Weights of a small transformer language model.
Size: 26 layers, 9 heads of 32, 17.5M parameters.
Architecture: RMSNorm before each block, rotary positions, untied embeddings.
Training: a variant of Muon for these matrices, 903M tokens, 6887 steps.
MLP neurons of a small language model. Each row is named by its layer, matrix (gate and up: input weights) and neuron, and shows model dimensions 48-175. Each number is 128 + 24 x the weight over its row's rms, rounded and kept within 0 to 255. Numbers have three digits each. A neuron's up and down rows have the sign that makes its largest values positive.
A block is one neuron, or neurons of one layer that tend to fire together. After each block is what it responds to, as a language model described it from the Wikipedia text at the highest values.

L5.gate205:120100105138141147141094118125118133134108139121137090134113119134146155153145189146150105119134118172148160140089082089110103170126180158160160128069182132159097089136166108093164112156150149185134144121152145161113115142129092090088113136146112135095184119135143126114123141107115132124123098162126155142173130140107148129134142119100165097136157150140123105089156139114129146131114
L5.up205:107151176150151129118121177119091133110102157117149138128148117107138124166101131121159136160192112074154109132141093090125081155132103164113105121125157089113187156144130123105114111101157119162112129147157176140111116108082134099120131136143131148119202166141096110133139135101121122155123151100140169101137114090139164085112157162091098109093145155142133151083149129131134112136115
L5.gate209:151131170121162144123088128124144129089131086137160105068124142151106132130109098124116121121165152119152155160079150106162143149131127079161116117157165117107117120118128115156136123114128134161098156108139155135185170139080155118103134146113125147162132097071118140174168103143134127148100108139131140102101139117089136115148172160144095095106112119106104177147106163143116126124123
L5.up209:141122137141169105147115157140170128129141123093159124133105088115140146135142135071151140133137165115115139098170091151160164129125138153128110131141203073121138097113134162105151152118073146119114137130117172118194138108086152136141152122115114137102112107138092137126170075088178124126136086119133113105113142144160108122136130115120139133115151139141134138136140095147091090086123
L5.gate230:148090147108182152136071136136097123150102124155125100138098124139079160135136116100149111111113086116156111136169107158112134157122144094123140134093126115121116115138134122118116129126102100143188162133118153133180097129109135108131164113094122133088124135140151167120146095148101125101102153127197144116103155108131143135122094108161125116100114146151096152087124117178155124107099
L5.up230:124132144093114108146100132111130102131082107134145086121073151140098158123126123145147108082118136098167147093113138144165119131135072117141147095101108168151143129129130124139131120153135140162140122144108141121165130078138144127112153144139126146105112087155126160119130143133115151152119124163150115124142157138136108138139121098146150143127125125146116119170128134155102122092127
L5.gate302:104147073155132155114164073117133129128089127131139141147128106146112174138108113131171105092122124122135133131122115137104095163090111122146123135141123108168099141138106134125130137122114152113139103147110110107132149112102148130118111116103131127109151127125122143191099067110151133106071129104125117150162151114159141126150131124134155080127123155134090165168162177143129155121091
L5.up302:062137113121134150152136082134130149096082129130184134126130135169108134110115126123164110109113117095159114130117085096130142170130101156159140103165122118142105103155113149122138112140111126112147129163112081127146110098126125113113060109158148131109103152130170139169119092120146171135115075120131093143138113146143127136160105108147133085115123132147100160141132158140102143108121
Word-opening subword fragments. The first piece of a word split into several tokens, often capitalized syllables like Mar, Al, El, as in Marriage, March, Elephant, Alderney.

L8.gate35:103115107100173122106121152105133168079162117090126093116181157124134132125119142130141142142088153132147133095106139132127118120145138142115121158175114130106167117132139181099129086101134135125148114119140146102102136116118095118155111056127131135139181142118151100126138164123176132134121132131120130160116080096145174142092142150122152156148145146138130121097126081128130154103070
L8.up35:113090112145162096170147148138166147152146127053122096149134116109161134127088104113144130129153137126151117121093133118082110132137123146148090151135121108112136125116113163153175094155129116138153089111168141173083134144099102163130152134126138149141151104146129111102097153115100141138124181164126123101118106113127130143149126152138124149150141122107098132130183120137162108115150
Mid-word subword pieces. Interior or final word pieces of longer words and names, often "er", as in op-er-on, Mesoam-er-ica, Abdulrah-man, plus closing parentheses and table cells.